From a checkpoint of a small transformer trained on Wikipedia.
Size: 14 layers, width 768, 12 heads of 64, MLP 2048 SwiGLU, vocabulary 14164, 121M parameters.
MLP neurons of a small language model. Each row is named by its layer, matrix (gate and up: input weights) and neuron, and shows model dimensions 688-751. Each number is 200 + 30 x the weight over its row's rms, rounded and kept within 0 to 999. A neuron's up and down rows have the sign that makes its largest values positive.
A block is one neuron, or neurons of one layer that tend to fire together. After each block is what it responds to, as a language model described it from the Wikipedia text at the highest values.

L3.gate324,187,177,249,232,193,214,213,207,258,157,245,181,201,266,211,227,206,162,154,243,211,153,200,192,188,240,157,196,215,224,217,167,201,170,208,185,183,208,181,220,162,232,209,199,193,192,199,163,228,172,190,219,265,217,234,154,172,174,175,178,187,151,137,178
L3.up324,186,223,190,218,218,186,212,214,235,168,242,205,171,214,237,177,240,174,128,242,186,130,206,152,217,253,218,254,175,118,167,196,238,225,219,194,192,210,199,249,162,215,198,212,145,144,234,229,243,202,197,244,170,240,243,197,232,242,162,184,164,161,227,226
L3.gate423,204,151,203,257,224,154,154,234,253,156,205,216,207,217,164,231,204,161,205,176,239,181,188,181,253,209,167,208,195,227,166,223,188,157,241,226,211,219,166,218,209,270,187,192,166,154,244,161,177,209,211,165,207,211,202,170,213,187,193,219,174,202,165,186
L3.up423,240,215,204,188,250,207,164,178,150,258,219,187,201,239,217,200,205,199,229,241,165,220,285,233,239,176,211,224,182,226,187,179,176,178,194,205,240,261,215,166,195,214,216,178,204,188,224,190,257,190,269,182,240,199,189,194,126,141,174,182,187,205,184,184
L3.gate532,161,158,234,219,198,182,151,200,254,195,189,154,178,195,161,238,230,197,208,189,186,185,241,209,195,180,221,182,189,230,151,236,153,222,233,222,225,247,178,229,151,207,214,209,193,169,206,170,220,170,240,157,253,205,199,160,202,203,183,162,230,221,245,278
L3.up532,202,229,245,149,238,185,226,224,266,229,174,193,188,233,202,170,239,212,228,209,224,211,260,194,182,135,174,215,238,164,216,207,207,241,228,188,194,214,130,226,222,233,180,185,189,210,248,159,191,142,166,155,229,206,246,157,211,191,251,197,225,209,192,236
L3.gate595,178,163,210,222,188,232,195,229,232,244,222,187,153,259,166,146,226,228,188,220,189,209,215,167,184,201,264,184,156,239,202,152,206,176,215,238,208,162,203,168,200,257,188,171,220,232,245,157,181,125,238,202,242,232,203,125,215,200,204,141,224,175,205,237
L3.up595,186,241,205,217,207,237,207,200,185,218,216,230,174,209,215,182,219,235,223,193,179,202,203,186,225,217,205,228,158,238,167,143,153,208,148,229,165,221,178,222,249,193,223,192,181,224,219,227,209,196,142,202,237,201,188,237,216,229,181,199,203,207,247,201
L3.gate1412,140,203,159,182,152,222,198,211,185,173,231,150,196,166,178,261,200,234,184,207,132,240,191,213,220,208,141,216,232,189,184,183,224,179,237,182,192,190,206,166,186,217,153,241,211,242,183,212,185,233,206,212,192,163,205,171,221,213,196,163,210,205,185,210
L3.up1412,177,188,233,175,209,226,210,212,186,207,166,178,251,232,193,233,206,230,150,199,172,163,228,178,226,198,204,143,178,227,146,179,181,184,186,168,243,236,136,205,231,240,207,172,184,225,152,212,244,174,202,252,160,182,191,149,174,230,233,198,183,151,194,197
L3.gate1461,159,204,214,214,158,171,177,196,223,141,190,178,218,200,165,212,210,234,198,162,186,202,170,177,178,176,228,200,179,216,204,249,137,212,202,207,157,169,256,133,215,206,269,192,191,210,226,207,207,199,194,125,173,206,212,185,197,216,238,231,161,195,199,241
L3.up1461,218,231,219,214,227,160,160,174,253,222,156,224,221,180,247,247,252,165,263,202,172,240,208,244,200,158,267,197,210,186,213,162,195,183,205,228,214,156,172,161,199,226,197,211,173,148,231,160,256,196,253,159,153,172,205,215,176,181,244,175,159,236,164,225
L3.gate1906,206,185,223,214,202,173,188,175,201,163,169,239,150,183,216,240,137,208,183,187,169,215,199,237,222,168,176,258,220,239,218,203,142,159,156,236,261,181,160,214,156,217,186,204,141,245,209,190,186,132,240,155,205,254,182,186,201,174,162,147,244,237,216,239
L3.up1906,197,144,161,248,221,182,228,222,211,180,180,235,259,216,187,164,189,192,177,194,179,182,183,199,163,227,188,179,167,217,244,187,243,250,187,221,192,196,203,185,230,182,202,244,242,186,240,141,221,208,244,234,198,259,220,239,204,139,158,244,144,203,232,210
L3.gate1974,189,240,166,167,157,214,160,258,237,196,177,213,149,255,201,203,191,203,203,202,146,225,196,209,218,225,227,245,153,209,248,247,140,201,212,204,210,191,196,187,235,167,200,198,158,161,202,224,193,142,240,214,227,223,172,201,212,211,145,209,194,178,212,208
L3.up1974,182,185,175,170,152,163,190,186,232,156,225,192,147,209,199,164,132,220,225,239,150,236,180,213,188,211,219,205,225,209,174,245,177,210,167,245,250,220,122,189,193,211,189,225,161,207,261,231,243,158,177,168,179,165,216,189,199,186,158,236,242,144,176,204
Responds to: Transitive verbs before objects. Verbs, often the final piece of a split word, that await a direct object, strongest for kill after to (crush, lock, crossing).

L3.gate301,202,184,164,162,176,192,223,179,184,212,261,208,221,227,207,249,160,169,190,224,217,212,243,233,159,223,213,199,137,229,212,143,174,203,221,188,215,221,243,166,188,199,191,237,168,226,215,176,208,245,201,229,187,151,204,217,176,187,216,209,207,228,157,198
L3.up301,190,214,193,185,179,186,199,216,176,181,238,196,206,223,132,246,212,162,198,216,215,166,221,198,157,201,274,236,129,216,228,136,155,201,191,202,198,230,206,212,233,185,192,200,237,250,208,211,206,235,177,220,201,152,189,227,196,169,158,188,206,201,194,202
L3.gate382,173,170,221,223,137,214,200,222,195,178,223,195,234,220,176,259,208,168,195,213,219,171,213,166,185,265,236,261,136,198,278,126,155,200,239,156,159,209,157,206,252,186,179,212,217,264,193,169,218,215,239,208,196,160,168,248,177,182,166,227,164,194,216,167
L3.up382,225,217,226,184,203,202,161,247,194,185,228,213,157,168,175,188,210,160,172,199,191,210,280,185,157,221,229,188,182,218,211,178,197,161,186,155,198,195,224,146,216,152,238,241,193,221,262,218,215,233,178,192,175,191,173,228,170,202,151,229,203,227,218,174
L3.gate560,179,154,235,199,187,191,203,222,220,205,200,189,235,202,223,202,226,210,219,229,175,163,178,231,184,143,234,256,179,209,190,207,173,226,210,196,196,172,222,211,188,275,286,179,210,237,206,157,198,193,168,239,148,195,195,235,206,139,264,238,210,249,166,215
L3.up560,256,184,148,217,222,194,154,177,208,185,206,149,246,165,256,233,217,168,151,174,243,181,185,212,175,200,216,220,196,189,215,164,180,214,185,178,240,194,142,202,152,143,220,228,203,174,234,237,217,224,193,236,198,187,178,235,175,178,210,230,188,252,192,194
L3.gate712,144,156,156,150,182,254,188,190,192,217,241,186,228,161,211,214,183,204,205,234,185,193,193,187,240,199,157,167,200,246,172,215,213,197,182,227,145,152,179,152,180,220,242,216,208,202,185,223,176,194,185,168,203,232,179,210,230,154,187,168,159,237,188,209
L3.up712,213,225,191,207,251,168,276,207,220,152,219,226,148,164,161,193,146,243,225,194,234,153,188,199,202,212,219,206,157,132,209,190,167,234,225,194,180,219,213,172,219,230,222,146,253,193,191,159,222,202,195,153,207,218,194,154,227,204,210,162,200,222,178,178
L3.gate772,194,212,164,194,196,258,201,226,217,255,198,240,161,230,179,254,181,160,152,197,184,238,237,230,140,217,224,154,144,187,222,153,203,163,208,178,183,197,219,131,199,181,166,223,230,234,225,197,209,252,172,236,197,142,169,231,220,206,221,244,187,239,163,243
L3.up772,191,159,167,217,181,237,157,248,161,241,182,200,203,208,219,198,202,187,194,244,190,231,214,208,208,229,234,230,227,181,213,228,206,182,209,196,183,181,210,254,251,192,242,213,197,224,237,172,272,282,201,156,153,133,182,223,190,243,199,195,194,216,181,194
L3.gate931,178,205,218,185,207,238,164,184,170,205,173,180,206,228,205,239,175,222,183,205,200,189,218,186,177,147,242,263,158,232,213,208,180,210,155,267,168,222,170,217,271,248,139,168,195,266,146,181,163,257,228,201,167,205,237,248,226,131,178,193,191,233,216,217
L3.up931,205,184,149,253,210,186,176,221,232,197,200,238,224,194,232,206,222,251,244,146,185,238,186,208,182,194,177,215,193,192,270,190,221,208,168,223,253,213,174,146,155,245,201,187,220,137,187,232,205,182,154,239,220,199,189,208,239,208,173,179,224,174,230,171
L3.gate944,205,193,166,194,183,189,190,205,232,185,268,217,200,188,191,240,203,161,163,244,190,218,189,176,221,234,245,236,151,204,209,165,145,173,208,152,208,225,195,182,214,185,235,172,186,234,234,192,191,241,206,174,220,142,220,267,174,177,271,226,216,253,192,202
L3.up944,174,175,156,186,218,241,151,221,189,208,198,209,189,175,179,207,259,184,176,189,200,140,146,202,152,210,195,197,200,154,173,149,229,171,130,176,195,241,218,177,276,217,213,171,217,203,193,235,234,240,204,227,215,152,203,203,235,199,181,147,236,233,169,225
L3.gate1409,162,158,207,165,183,169,222,185,190,190,192,141,207,224,242,182,158,182,209,205,226,188,181,201,225,170,237,248,182,142,245,215,226,161,192,269,193,210,174,200,220,178,157,180,228,181,219,273,214,217,231,232,212,217,168,223,206,174,191,211,255,203,156,207
L3.up1409,225,219,207,160,194,155,177,191,192,216,187,185,193,234,207,272,190,164,214,195,228,213,162,209,212,208,204,207,213,220,209,169,213,196,212,224,180,206,227,211,147,228,231,177,238,169,152,188,167,190,256,154,155,226,205,194,162,203,161,186,171,147,221,217
Responds to: Section heading closers. Closing == or === markers ending Wikipedia section headings such as ==History==, ==Teams==, ===Ratings===; weakly, pronouns or adjectives like them, various.

L10.gate113,225,203,176,246,222,183,147,168,208,211,225,250,242,218,200,186,178,221,165,237,257,157,217,229,210,161,180,234,214,267,162,172,170,239,237,145,219,195,237,102,189,226,197,226,221,200,198,213,220,169,171,175,158,221,219,239,217,213,231,222,249,227,172,258
L10.up113,209,236,232,210,186,236,192,209,249,247,264,229,212,222,183,208,248,234,156,175,239,168,290,210,192,168,147,179,214,219,245,208,187,183,202,216,209,207,164,226,160,186,245,184,189,175,225,230,225,254,223,209,178,231,210,176,212,149,180,189,171,173,175,262
L10.gate465,166,253,240,190,158,177,188,233,220,263,218,265,229,162,189,208,190,197,174,183,201,218,213,205,186,180,186,244,211,229,153,195,209,168,221,187,201,227,223,209,209,195,202,191,237,198,254,196,265,239,190,176,242,258,218,222,196,147,134,210,181,147,249,259
L10.up465,231,223,192,158,191,231,165,200,183,203,223,194,258,167,193,159,222,161,212,211,220,218,172,206,236,181,164,218,184,194,188,211,180,180,223,187,225,173,173,193,186,239,189,245,199,249,218,166,265,237,174,191,196,202,219,226,195,207,239,174,188,186,211,249
L10.gate499,163,156,143,193,218,247,176,214,253,203,219,158,194,197,147,189,272,168,185,205,213,183,192,181,151,194,223,186,223,208,207,192,212,192,205,166,182,194,150,225,213,275,221,138,199,237,246,215,212,176,236,182,195,166,255,225,205,233,256,155,245,185,175,240
L10.up499,183,206,183,161,190,208,210,199,186,209,242,235,207,206,202,215,206,146,148,170,245,117,212,202,229,192,148,207,233,216,236,185,187,191,205,257,173,137,225,239,205,142,209,194,204,247,245,219,210,215,211,230,200,205,241,186,255,234,206,236,188,175,201,234
L10.gate1201,164,181,239,209,159,216,167,207,236,171,224,215,218,218,236,200,166,209,214,195,208,215,272,221,232,184,168,196,206,162,191,203,164,184,210,217,166,147,234,257,207,201,256,203,229,183,204,220,238,169,181,254,222,195,177,197,210,209,211,212,196,179,189,141
L10.up1201,179,185,173,207,196,220,207,201,197,212,203,162,191,195,122,197,161,146,179,244,216,203,227,202,263,167,178,210,247,174,227,168,180,180,177,154,225,184,221,266,252,164,222,235,169,207,184,178,229,218,205,211,181,198,217,226,171,235,213,194,199,135,172,227
L10.gate1209,208,167,169,215,155,264,227,180,190,245,224,205,221,221,164,177,225,204,222,205,203,256,173,180,188,162,254,268,169,221,176,216,156,227,217,215,173,188,184,249,201,224,164,211,169,223,231,219,175,273,201,214,230,199,261,267,178,260,201,228,197,208,212,221
L10.up1209,176,172,221,180,199,216,199,245,187,245,235,170,163,179,235,247,170,214,217,231,228,190,242,197,166,194,148,176,235,189,199,167,189,208,248,170,182,246,192,198,181,173,163,155,176,168,172,179,244,221,248,184,198,127,187,225,210,146,183,209,177,199,214,215
L10.gate1837,230,150,228,206,202,213,198,190,235,232,229,226,242,171,210,198,204,198,223,271,165,192,229,142,158,200,182,243,222,202,177,172,169,193,206,209,213,185,207,219,206,200,182,151,169,200,246,277,176,168,266,184,250,196,170,213,213,140,188,210,215,186,208,236
L10.up1837,197,205,174,196,262,141,193,164,237,188,201,218,217,198,195,195,185,208,201,208,206,172,226,188,234,193,202,231,168,213,205,162,170,210,205,205,207,234,172,181,176,192,167,203,179,189,150,204,173,190,235,200,150,183,217,211,174,174,189,185,187,148,180,153
L10.gate2011,175,202,231,166,150,172,192,168,217,232,196,201,220,235,207,208,241,161,164,240,230,219,221,178,192,223,184,223,201,226,198,205,221,230,230,211,247,179,215,239,234,185,232,208,222,235,241,204,263,197,165,142,157,174,208,255,218,211,144,201,233,197,186,243
L10.up2011,207,165,220,254,190,224,206,184,240,180,199,268,175,173,196,185,214,200,156,201,210,160,224,195,185,225,192,169,258,180,143,172,196,226,270,143,229,205,253,179,200,186,198,161,205,165,198,222,162,192,207,259,186,191,211,190,224,202,244,217,151,187,256,226
L10.gate2023,203,165,198,223,117,244,143,159,181,210,187,194,220,165,176,175,197,194,165,182,222,221,187,250,245,181,158,224,219,184,179,147,176,192,248,237,248,179,251,249,224,200,183,196,190,220,205,173,198,185,226,217,172,145,232,236,172,169,220,205,223,187,233,204
L10.up2023,191,207,170,215,189,181,222,213,228,200,179,173,158,166,205,199,170,193,193,215,215,162,263,240,182,164,206,179,154,224,160,183,169,231,176,166,293,259,187,226,176,152,185,189,194,199,171,191,183,260,166,195,195,154,186,188,178,239,254,204,208,213,208,225
Responds to: Section heading closers. Closing == or === markers ending Wikipedia section headings such as ==Demographics==, == Career ==, ===Women===, plus some sentence-final periods and table cells.

L3.gate342,172,258,207,156,166,231,226,214,206,188,211,245,189,201,151,245,158,186,201,201,205,215,149,201,170,243,184,198,161,202,226,192,201,171,214,204,160,217,194,225,257,155,189,223,213,150,249,167,219,235,205,169,206,175,198,207,194,223,183,200,227,152,207,183
L3.up342,202,235,211,203,180,213,189,175,231,163,188,177,168,215,250,193,159,227,213,214,226,210,170,185,206,195,236,178,137,152,240,149,205,163,218,245,212,170,170,171,202,187,138,196,176,213,257,221,206,196,200,148,214,152,201,217,172,239,266,210,194,182,200,153
L3.gate456,205,153,231,194,131,193,173,173,171,154,157,232,182,163,222,220,213,249,168,223,180,210,147,158,224,182,238,190,169,216,189,220,228,233,223,201,225,152,208,184,173,184,180,209,174,200,197,244,233,145,213,168,192,238,166,158,270,210,207,188,232,215,203,229
L3.up456,178,156,236,195,170,169,216,235,188,172,235,141,173,197,198,206,188,240,207,176,201,195,179,150,190,149,171,261,208,219,216,254,216,217,145,257,228,208,201,121,210,220,177,214,156,203,213,230,183,187,186,193,212,246,163,224,187,190,223,228,213,240,160,262
L3.gate518,218,234,200,226,232,166,217,196,205,190,259,193,180,195,220,196,222,154,210,204,202,209,149,215,156,160,156,247,191,173,215,186,245,176,198,179,268,202,210,204,203,271,215,234,233,262,203,186,204,139,260,226,211,190,241,204,231,224,228,248,244,179,206,218
L3.up518,241,229,224,175,257,201,227,197,233,157,187,175,251,209,187,202,166,239,226,251,240,168,186,233,255,202,198,175,192,166,219,169,148,216,179,182,221,223,161,245,186,184,211,240,208,245,188,185,209,184,206,223,153,216,217,193,173,185,214,168,198,240,168,185
L3.gate567,154,192,217,210,196,235,144,170,203,179,179,160,199,165,185,206,205,197,228,206,182,169,154,272,157,217,214,184,215,164,195,217,167,205,167,253,240,213,155,183,248,255,182,211,231,216,185,224,217,183,225,214,185,185,216,198,260,217,256,235,183,216,178,201
L3.up567,188,204,236,204,174,214,168,208,159,225,168,205,176,172,231,248,223,196,189,192,161,188,147,200,207,203,177,234,191,168,242,174,191,219,134,166,251,163,131,170,240,211,163,154,230,213,240,221,162,226,201,181,203,225,170,212,261,238,195,204,198,193,251,204
L3.gate962,215,202,188,175,219,228,212,267,199,231,209,242,188,177,196,173,183,199,174,213,144,219,214,242,217,172,177,150,177,192,223,157,163,153,182,151,213,227,212,187,173,198,209,237,190,193,185,193,174,214,147,195,154,183,185,231,190,179,181,214,190,237,195,263
L3.up962,156,201,244,182,206,214,201,216,186,218,155,217,211,215,206,193,164,201,165,137,174,195,226,199,170,209,227,264,155,194,233,210,158,206,233,219,235,213,213,184,267,181,188,173,198,235,222,285,178,241,174,169,205,218,223,174,182,210,181,162,154,196,159,187
L3.gate1148,157,208,177,154,169,172,206,170,227,140,183,233,216,250,172,224,240,220,222,245,147,250,167,242,247,203,231,173,228,189,224,198,199,204,175,193,186,228,210,241,183,239,189,230,249,271,216,205,146,215,222,228,188,219,152,175,154,192,216,143,275,160,201,232
L3.up1148,159,213,242,214,204,203,250,247,164,211,182,261,197,207,192,182,194,197,179,197,158,249,145,215,235,150,161,212,172,200,224,205,204,199,162,175,218,210,214,232,194,235,190,179,205,198,148,221,149,223,213,237,209,160,176,194,219,247,231,197,212,189,189,233
L3.gate1300,182,180,196,172,194,216,195,214,215,189,231,234,150,258,154,248,169,169,229,160,182,251,227,221,200,198,174,226,188,227,189,185,210,168,218,197,232,179,184,186,152,230,198,257,200,245,233,207,181,201,239,216,160,163,203,174,141,171,222,188,221,205,227,175
L3.up1300,150,197,215,226,168,217,224,212,203,195,266,268,196,225,182,208,172,221,169,229,232,183,279,205,209,178,238,229,201,213,211,141,185,171,133,168,173,193,185,215,220,175,212,245,156,207,140,169,191,199,179,227,185,181,168,218,189,245,148,224,160,166,184,194
L3.gate1664,182,144,182,181,191,207,135,244,187,216,250,202,231,235,155,192,182,190,152,219,206,241,217,138,236,199,203,214,236,171,157,202,188,227,187,165,227,141,179,175,201,218,219,170,221,164,190,241,179,163,161,185,158,196,236,184,207,223,189,199,182,157,236,208
L3.up1664,216,154,236,201,194,163,235,152,224,197,235,135,216,222,198,165,196,192,232,189,183,157,227,200,227,222,201,213,274,230,196,249,261,185,235,238,219,238,174,194,186,205,196,189,208,177,193,197,214,197,157,171,221,237,213,185,174,212,141,214,176,150,190,179
Responds to: Separators between list items. Commas, semicolons and slashes separating items in lists or place hierarchies, e.g. gene ontology terms, country lists, "Rolla, North Dakota".

L7.gate1274,157,195,179,178,178,204,166,220,186,210,196,269,222,226,184,231,142,217,204,208,134,162,200,209,205,182,195,183,215,246,194,219,173,204,199,171,211,205,204,164,178,217,224,230,196,229,229,204,142,137,244,215,230,204,140,249,166,219,222,176,194,229,187,246
L7.up1274,214,139,249,191,164,244,209,119,250,188,230,155,171,216,227,231,238,233,227,195,191,230,219,232,192,134,233,257,244,243,214,238,240,228,186,190,189,214,183,152,217,191,238,226,217,235,190,183,190,221,246,158,217,196,162,172,200,175,205,197,166,182,155,181
Responds to: Transitive verbs before objects. Transitive action verbs (or their final word-piece) right after a subject, whose object comes next, in narratives and biographies: calls, appointed, credited, nicknamed, shelled.

L10.gate5,219,186,204,171,193,181,201,250,206,237,200,171,188,199,212,217,178,211,183,216,220,163,183,257,186,222,172,221,256,154,184,174,196,153,236,223,193,233,217,218,208,208,196,202,181,232,232,218,212,194,148,200,207,186,152,222,189,122,155,185,167,176,226,247
L10.up5,234,174,258,256,226,221,202,197,155,220,183,214,159,154,224,203,207,178,205,177,207,213,179,188,228,228,198,202,236,240,255,201,170,193,196,228,179,257,153,221,206,200,166,142,174,230,246,152,190,206,197,243,183,218,209,228,130,255,208,143,199,226,192,203
L10.gate137,208,217,175,223,161,238,196,212,179,200,234,162,199,209,206,181,175,176,215,241,228,200,217,221,202,165,210,223,192,160,282,196,154,180,192,184,271,167,184,163,163,215,188,148,194,225,171,235,192,222,184,223,159,177,176,157,225,226,155,161,214,165,250,190
L10.up137,198,161,208,212,248,158,215,142,219,170,141,209,164,235,231,205,215,249,232,167,188,172,192,195,140,150,225,183,198,175,236,227,165,239,213,167,254,221,204,190,250,235,182,217,240,195,141,186,195,178,205,253,223,235,189,165,190,158,214,273,287,208,210,180
L10.gate643,180,216,208,213,148,221,226,220,200,167,148,220,218,199,252,268,208,178,155,241,209,183,203,204,207,204,195,168,166,203,215,229,237,151,221,195,201,188,196,163,224,206,172,252,214,189,169,287,142,238,197,193,182,183,222,230,179,174,246,158,224,200,201,209
L10.up643,197,227,223,194,203,178,247,173,212,214,197,226,172,243,158,215,168,204,168,228,193,242,180,201,163,221,213,235,214,154,222,208,203,208,242,152,221,182,173,192,164,231,153,193,179,202,202,154,234,214,169,193,192,205,200,159,226,179,180,235,143,148,231,240
L10.gate682,142,276,181,254,167,146,205,224,184,229,249,167,125,133,212,232,160,176,226,197,181,231,259,208,216,206,224,192,186,158,237,186,208,182,243,171,226,227,260,157,185,221,177,215,254,240,186,177,170,180,183,248,201,267,177,201,163,211,226,199,225,197,190,182
L10.up682,160,214,181,181,201,158,218,179,150,209,215,176,201,207,241,225,214,199,167,171,205,180,185,121,132,202,194,285,215,251,149,158,202,221,234,276,177,197,213,202,161,213,178,220,175,208,186,173,239,202,202,209,171,159,169,186,210,203,245,208,210,189,208,238
L10.gate869,200,169,171,174,148,158,202,203,186,195,161,164,169,194,228,183,177,145,213,220,186,240,184,197,221,204,189,175,199,185,191,220,195,167,199,221,252,177,252,240,218,141,204,210,189,239,238,224,221,215,222,221,141,245,206,196,226,236,206,265,182,208,202,183
L10.up869,238,213,210,153,223,165,177,190,205,161,197,175,173,229,201,248,190,226,212,214,184,183,189,273,234,183,197,203,200,209,260,236,181,220,167,155,212,181,240,207,149,226,208,211,163,207,225,231,194,202,192,228,215,192,190,179,234,197,233,200,195,198,220,218
L10.gate1098,163,209,229,193,217,189,188,203,224,153,182,194,232,243,173,194,212,183,204,275,180,178,202,217,159,220,137,220,176,173,237,218,190,180,181,255,216,263,227,151,196,176,221,225,221,184,231,195,177,235,228,228,149,185,225,227,161,202,231,197,222,179,222,211
L10.up1098,251,189,218,197,211,165,240,191,199,174,229,195,255,253,202,156,187,185,227,242,169,235,226,189,154,205,232,285,225,196,233,221,194,173,186,230,201,184,207,233,164,190,191,205,230,204,158,172,197,212,190,226,198,263,188,194,223,193,160,184,150,172,219,178
L10.gate1373,196,184,210,239,197,197,202,208,196,163,200,207,188,244,230,187,199,169,156,209,148,206,200,235,194,174,220,197,158,153,248,176,160,224,200,206,236,147,201,253,192,237,182,197,237,210,199,195,137,178,169,212,164,199,249,228,230,225,149,194,199,199,189,186
L10.up1373,168,181,252,192,142,215,225,143,211,188,158,180,219,218,201,222,230,181,183,159,177,231,129,204,236,193,181,218,188,185,246,173,174,209,197,208,176,176,166,200,254,226,209,206,219,206,158,189,185,209,154,205,157,247,189,231,218,164,174,204,218,127,208,174
L10.gate1720,216,159,239,179,173,203,179,209,235,190,198,209,251,157,185,152,192,221,152,193,215,191,223,210,224,216,174,192,238,187,227,217,142,219,216,228,281,184,166,145,226,216,256,219,193,177,206,188,189,151,230,215,123,160,162,234,221,111,225,237,242,164,217,183
L10.up1720,167,190,184,155,228,200,178,160,206,183,219,178,220,198,205,153,231,211,171,213,185,172,163,218,191,178,220,170,218,155,207,175,158,163,225,202,249,217,165,174,193,244,187,171,218,166,190,239,152,224,219,185,241,206,166,132,220,223,182,169,167,201,198,189
Responds to: Gene annotation list items. Separators and term starts in semicolon/pipe lists, mainly Gene Ontology protein tables (transcription;, MAPK cascade) and other biomedical text (p38, neurotransmitters), plus stat legends (Bases on balls;).

L7.gate244,193,162,217,211,214,220,145,195,224,218,186,193,193,166,166,189,214,253,163,152,199,223,209,222,231,256,278,184,157,198,194,221,184,178,252,167,174,156,185,160,208,214,145,228,202,183,151,146,206,180,244,130,158,216,154,215,224,185,148,194,222,130,271,230
L7.up244,188,169,176,217,154,203,216,207,230,224,246,194,210,221,220,199,233,168,143,172,235,242,223,208,218,253,230,176,132,184,253,124,176,261,216,197,221,204,184,160,135,210,173,184,183,171,190,168,196,253,174,211,218,208,215,236,204,208,190,205,180,227,246,264
Responds to: Section heading closers. Closing == or === markers ending Wikipedia section titles such as History, Personnel and Schedule; also distance units after numbers (mi, miles) and first pieces of split words (epit, G).